Part of a small language model's weights: 16 layers.
MLP neurons of a small language model. Each row is named by its layer, matrix (gate and up: input weights) and neuron, and shows model dimensions 0-159. Each number is 500 + 25 x the weight over its row's rms, rounded and kept within 0 to 999. Numbers have three digits each. A neuron's up and down rows have the sign that makes its largest values positive.
Before each neuron's rows, "fires after" lists the tokens most often just before its 100 highest values on Wikipedia text that the model never trained on. A number after a token or word is its count.

fires after: "-" 35, "|" 18, " •" 7, " Time" 6
L4.gate412:523560466553490522447481502442509467478461451474483471496512510475523473473488478485493514456460520496487505438512520476523455523498482490506495484462525503513504490518569484500513476453504477472520463482477516510482493480527489522499529503532454529531506492530525461510493539517522540508468511501474499545526502465506540501487508526438494496495483507458519524487479511471536512521490505500485499506497495528463485474496520458526495519536459488520495501498522501511481497489481488
L4.up412:481509477531476528497505482491473440495509474513485557475530477490556514491482462516539515509509496491505468476512474506499472426542492545475489501488472480511496512505513489482513478482500512523532494548477505485431508508480504528481554495502453519514512488502491520512495510506480514511492512498457494490497510490522541478497520496493488475494497536492479501521494537441543484475512534536510538527527520540501500515496520486479484561557477472505484540527501519489459460497460475

fires after: " on" 30, "On" 24, " On" 18, " June" 4
L9.gate528:499476464471507481503501492502562477487487499466518478469540517489536499469522513511528471472497509485463529480518522513511511480466501507512515478483503516507536506513508462515519515486492454449537530506485532492476482521470534495502496500507509496512523444505484501509483477490504487538482554506530515510557461485480488507518461517515483486539535464512538541517467514468479488506502472484510454503511490524545471509471516475544463497532499554507476448481509470478543492491503571
L9.up528:528469533503489502511488500457524504545498509515485552526511507494519509495487504536551499488484518511486474496533477491509525566499527483589484507524513522540468503530496452460555493491504478481494508533518479454528500459466455487464504501513504510511479485497553489501478520520512506498506483434497452475520511516512501526498492508510509539519483493535488529511545507508506526438495469514513500487512505504522503500521504503467491476452531490483529517536491510513486561487481520

fires after: " |" 84, "|" 10
L9.gate173:519486507527523518501519486492498516518472504545482521502491510537499479526525522508525503465532505503477515524561469500465489460466509474506491498511484495503520521476467481562466532520497495517477496518491516526497533481487474463472527505518445473485521490520497524491530534450489472500484518472496518496470519484499498502459536506531435521457514501448541486535477504444510529439538526489508518479495509479504485532517499434495507504498499468476541494503470485551501505540508479
L9.up173:521500535524485544453515509491452482473461479516500505454517501485515490482465497483535481478465527517513528548565513504521490491470499524493522499477494518492463435483485499488490529491525540501486511492490513507509513493507513489489489509520516499544491519514477530505478558498500483506488503482479453527464425466456580526465507478494490491464485525478495453512496487509480527506494549518474509511496501501538524516503507465529486496486472478541529506525545467481512507478485526

fires after: "-" 41, " Time" 8, " Preced" 7
L5.gate289:502557475529498555516485472530505466516493489506506463484490550510503472486497528492525517521497483515525466468490490502502484492467512509459516513482473518497524499544504474513560493510504537478522473502468518478465492498482510490526510480508475498545530476476504529501542464497533494483532505487480506469509492501507537487490479499483470484471524498457499499530538536448483470447519522499516500459536457511464493508502547469525467545547480477499465507511485517554541491488471455
L5.up289:505502471545509501461477511481518496474502484449476516459494502537538505504473449487522440521439531491470513490474481499505471573511521511492489519493479499502473510520493478506506512499456511493508499520521455486530495491518473510479541458472472518487500529538536493530491522534512534511520432507514518483481515550502494525467479507479506510523510460532498544484513481482497476478499449514521548523498495514493480489521520460527477493461482462500492440468498496519492491475481502

fires after: " such" 33, "-" 16, " (" 4, " composed" 4
L2.gate227:510532550543503488514472485521521517469521501514531517493541504532494497498511478487471517526473522540511442497482480508487451502544507488506523542509543482467493529502537539479506515470530511543482535522504497496532503542474505522484495496542480503513499508514521457487505485510577493492482511515498509463466482510504540481512517472479472501523477496514485480488486489438517487491502505454468476489471485495452454517502459488533529461490523440500471468507524501522482461461507500
L2.up227:515508475507514504510523497451476523489469526516490522422521485526549510499510488487500473538472493521488505508487511507499471507494523458527538516471525499522463493496465486487441473514510518534513532551491560460473483484500492489503495497540509535486500507467460489501496482520504447496527495510458508518514494466499513486497485484547483505485499507500493529593450485491500500515488515482513506483482466521493504517527483431491465501519547520450501473462502498475480510516518487

fires after: " on" 43, " On" 13, " the" 12, "On" 6, " and" 4
L9.gate395:505501490480505516512473499536532493485475546479447507490535509500564456475502483501545522439461473473510506507548525483503492478485531515536493469508449498493517515522462500486505542487539512489482516488544497494480464492511513515440475488480513487537548525469526488516505499452481459537509565507499498481509480480497492511521490487476503488509511473516490507504532480497471493451506468494490454499535506494474526531548472464506520481500486476490475474505480501538500464491476455
L9.up395:527469528470483501539530500488515508508484472491466512481508486468485472525502554473537522513474489479506511508500525526522519496470501504564504483491474522523460452503497427506522515486510496478542453499490460499491526503522537497466457522498525522499525471499482481523447510431513463513520537489493517534516501516545533532473496511501493509499497493508509522500527524482463490424488461506520490504529525485509505490515512533476518526485471504498492505528478472530478493528558533

fires after: "\n" 64, "-" 13, " Time" 8
L5.gate248:498514491517505553524478504507481539468495551488473518466453476527482529511515474481505461442428511467488494489479512544474481510483522552496490507460474517464515506528484467505511456505477540514512486549517483526527484503533499541486494512529491527528478481505512511515527534453514489501477458493492497476507511517490523503454494489497473515459539557472523486524511504490448505525492506488504510510528485522508518486508487515474461485521522474474535475467500520500479503566494507
L5.up248:520527511518514560506435499471476516483489539486484530465496476539535482466508497465529463502483514498482552477466546488505483494501490510524494529466481457518486501531493456516495521499487519484512466523461505503494485500499427500505454486497484528524496490511442461529513502515532490513501505496515478505486495487518542494463478494477453489511496469486486547516497506500476505519506527540534489503478484515489525508503504511521538471505516487497562516487507543556489444543483532

fires after: " on" 26, " the" 11, " of" 9, " across" 7, " along" 5, " off" 5
L12.gate147:502504498476468494536455493503481517523551515471468523480518528536520477466478503534502507492469526495487490531469529468487484479499544499493490506481474482560519468555492502496513459485544464493526509515488517519488491538512494524466485512501523466474530508471531550515475439488480478500492541467518486500501496456497483565499473459452513484487502500531460514528502501486478499508475467492539478494513460537544514475474501507459508504477467481506509453474488524507475466513499498
L12.up147:496517566513482477546486475569522477463528489479484512494490511516493474498435479509552508508475486493501523503540527507481550502505558515508520482504471504520469506484491524484510494509529514495474475500508499502484495511476561516461477500512496517475490479471544496512495458513493489490511518508482530554492543519496510467479477494506486456511525487475540475503530483451493535514502536520555546520494497504475482521509531492475483533484526448533459503498515499515479490553516478

fires after: "-" 33, "\n" 23, " Time" 7, " Team" 6, " Pld" 4
L8.gate239:483477502510519472502488518487525501529449493507503502458550487478502508495516438518509467451460522517483504489504509501470486570479528518547493499479512508527463473541501490524526537511547547486497506510502542503491510498517511479451529534528475506520506532550519480489484541493505505510526516486489485505508501467454537518482507509479492521499559477510559504490468500421472487477514466507513537509521480513547504503531476487529511517475489503502519523471518507482460483502483483
L8.up239:501478534514489502458501520479533510496482471496488503478494507515474571433539489513542517476488504546521515486519537532476527494530512498481532479555497496489482533527504504531493507549494529466531506525512505533499522495515510474482491499520464480502508478517515499497478508496538502488553495509512527490482471431511524517529505501499521509490528471448569473527475501477447473453516493503490510520502510528522524495538463464539524481477532486535517504506543484513484489471513495

fires after: " on" 41, " On" 13, " the" 8, "On" 6, "'" 4, " At" 4
L9.gate35:478465512501476499514461534495511498486507462507469495437522475486488476516522483453533536525536539478465494498533529520514575493488477475527472522485508506513524479528484496474509502474477502470511523505501498465490483504542481485527502478550532509514457500508499495526495515436502453521509528480468517528515459501500502528506510525540457503520474486506497470542520508494498548463508504515524536486545531506504538477507493498491441472501527503455515480515510461530500494544522507
L9.up35:506487521493464480456492466509499461512488477474478493519518497473511450540510487470535456529509482467500505514559502487534508520492539463520511471461472484494477484533497495519481531509567519535507475506525511491508500555502507516496507500522506512474524504555491453518497515481506515535495529495510474457489474503512476517522462514481487501539523525532489496510465514509475508435507492513542470523530568482485520509520542498495480507448478506473518484518484525519462476532518538

fires after: " ==" 35, "==" 31, " ===" 6, "\n" 6, "|" 5
L7.gate629:505480514510462533483486505497527534486480563497463468486473494486485495476454473532532496530459476491472513488500494456480463526509538526467495527490486499559508486461477525501549507582480529484477469465485481488478493481475522493495533476512514501482524503525497510531492525500511473542468465560482501497511473502535484525487508487511490531504485514489496515488496468470490532468492560495524518493523461488485507500524557492516510511463476470516501442486510488506531515500478530
L7.up629:490476485535492536479498485465510532484481535486512501534528562508468473514483542474538501491474443499494506473507548503522497506515486501520499535519457511504543508440526534508531482525530520527503464465435495491498510451464503509527492523532504494486509558498489520484481524470522472500458496503450505492500495487500520446499483485481506542505482562488482503497511518500515506476515531483490499536508486448544482521524512494508505497478480459520492520514510527543493453498490529

fires after: " |" 39, "|" 32, "-" 15
L13.gate627:471473476508506489517516451517483465498484476491507476482491498498543520516523496507501527503511500523540479483547494498511468516501505536535548513507490512496476538462499497539502549485517522483470471477485478503483460484490502465478483523514494536521522505540465512473493523454523484488526522528442500529493516491487550504442513481515452513535502507470523511500479478415463510450497499523488470512501511503445566510524532464493487525513503480488540512520519491509489465493485496
L13.up627:482484529479498502528519495506496498524449457511489503426503451494531527491464489461502479517518461505500496547569514520507469472441531463526543515461538481515507489496497514490473505511521484466480493491521513526474521503491496496506438521472462491520505506525473529498493463457537494470532540486494489486455523464510494500489528499505476495481464510501521506540456502483496511485528467517510466500499555515476491535481459463532512511489502490479477479509506525518497507518534461

fires after: "\n" 37, ")" 26, "," 4
L6.gate391:524483473538508522501496491478485475446503514471527467499520490474495495489523482469553486510502469497427523474485516516518491499542499536491518495486513507519517567451475534506531510553512510490536443454469488481513514472553525521479523518504484504494491493476523539500478491489543509493507546540516510482482511529518511524523523495503444489502540462483487541500470495456504475458476507510505484495479505479507525473511491521518531508493507459518485493492520492499470554514478546
L6.up391:513453500486501462518467479486469524492488562524520521490533500527507474512565530508488494500479529500498516481471490527490505470511480508479490474473456486507481521499463541495528472484516516477479463480513502514476526502522480534532516506515510488521508480499540527458463467506466445451456475526543517512528488495457519502594542503483511476499485480500525476509527511508507503490507476532492515518528503491534490480491482506515496516475550449495533542501467489481521481504506474

fires after: " |" 61, " Candidate" 8, "s" 4, "|" 4
L9.gate122:517522470538492513495550494522468515492498492481486494500544509537518502515485487497502466483479480504517481540535530503503489511479444538528501485558496496491518517457469512494472507502518524472487488496495504530506520520489524490526488495489517499497506509504469526513487501502498472488507531487525509485459470507537545482460538476490472538510472523515529456531452513464483496473471519536454488499517462464480556486484528517475519527452490508464579511554490538526504492541529479
L9.up122:499551515507533491468562528502466486517491482487490504461517512512478511491458472503477512481500524521507470491524522464491483509489498502492557497486512537446542459521465490546454477506540512436493495492506528480504497526500540489522505489522505527482514514537491492473481519446481495487513511519477537488485504514526517497469508472523487554469524509520534508495539535490480484488516541489489475488458504470471472501540450462539484497488461505466511532510481479514526492484543467

fires after: "-" 30, " Time" 8, " •" 5, " Release" 4, " Preced" 4
L6.gate466:516508479497494560533500500463524517435503479478498465497488493507490492469496531493505545496467499506497506497492517495482450489466522506534508534478504493498531465508496483519493502493501537536550496537479507511476505479465480529528515509466485550506503425516471507512516482554551469488503531522532484473517466474466525536465492506518471541482497531464522508545462475486465504473450482510514478461545511507482509514493495509534506530493498481492472484472525496467509471455504514
L6.up466:495537492456495522470525452504492541517455493493513467502483528500501506494497470521488513504462531522495533487475489497520488527480503541463475497465494479515521497525503496517461517480546531545546514555524507508495506478463473496584519488501482528513472474508482488503477497493536513526514507489531476490511477536484550488471476469494466490497475475512537544505519503421485486524492468542522459508528532462478503488489509545510472504515482504508496462509485502483490448508478501

fires after: "-" 33, " is" 9, "|" 7, " code" 4
L9.gate107:492499517493540534461472470502523525472463511488504505495567462500531534470454472480495452514501520463483527525550500497530515506498517509520531542483467504488495516514518508481541477495483545505494467495484495542529431472507526519495510421491476523508495497522489510505502497521545525482501540444507533528516498505491485477462498495488509500506501519529536445523466489466511509468501524506474523493515514443491493489532505458493481510493495509542526518536507531496499481480481491
L9.up107:476527532510541535497494484518582487505560549491518483498529460467552503474509469502510438485486515484507512500516497456537489499536488503496458508464477479540555526511556548530517546484484501487487519475485496494516520522492504501448503470495520495533538483501511525512518490482526488503503491436483500483507506520524505472462518488445527466471509474496477505513515481459493549510500510494477519520489499507513479517466478496496514467491494485525513494488497527486492486523476456

fires after: "\n" 96
L6.gate167:514489465499512478502488473494475557450502450446540520509540471492530491486494475504536510483504476491483498482504522476489479509517474574520530506521504473462504508524532509494512506519534498499479456470478526508494515468487470522505464460488483520490485498531525527497496509487481471539512576523514496512499482548494508524550503505501462525487473486560484498468493527487509458504480491512532491504493464530523546505539532539503521490477463460488483473512497477524480473490487461
L6.up167:565491496496451478518510534493510527512526466468492524542546524514541540503459466516537467537496505521512534491492455488494492448507504502520507489451499521480495470471521482489460528473483509489483525496498503540510519503506485546521464485475524524494494484541497558457492428482491502511506510516503466496541512503484510500482508531485521515512497500522446498523519506503458487512492484523459545526478479540505511477502463498491498475471493535497495511555483505523486472517542515

fires after: "|" 54, " |" 23, "-" 8
L12.gate53:520528535451514544512501461490486461530507528484482522506492493483570510490512474510492478510522487456459478462527493495505532534480523411515480559494473488517510556520504515482519531496478514494516531494491512513547493506468538515472486445525463526515483507555501493538545499503489512469483482492478553497513486505498477487483528480480474481497526509498510532506503481517478489450511531482486527516476478501501498523494504528526506509477485491477465486509530530482488539512456513
L12.up53:500491490539524493510501511464489508533507479484485519468555504525481520485494496507464518494466554542479512483520487491537500476481524429489484491507494524482500468497542461508479528473500533488498504496472521511512482533491542528508491513485545502493490481471454514477511540473486525526485526530502494527529490500478487491525485470468508506519496480437514536521554458494489515491514530499541537525491454474496487543536457448543468468480521515531501536477474505477521458516484497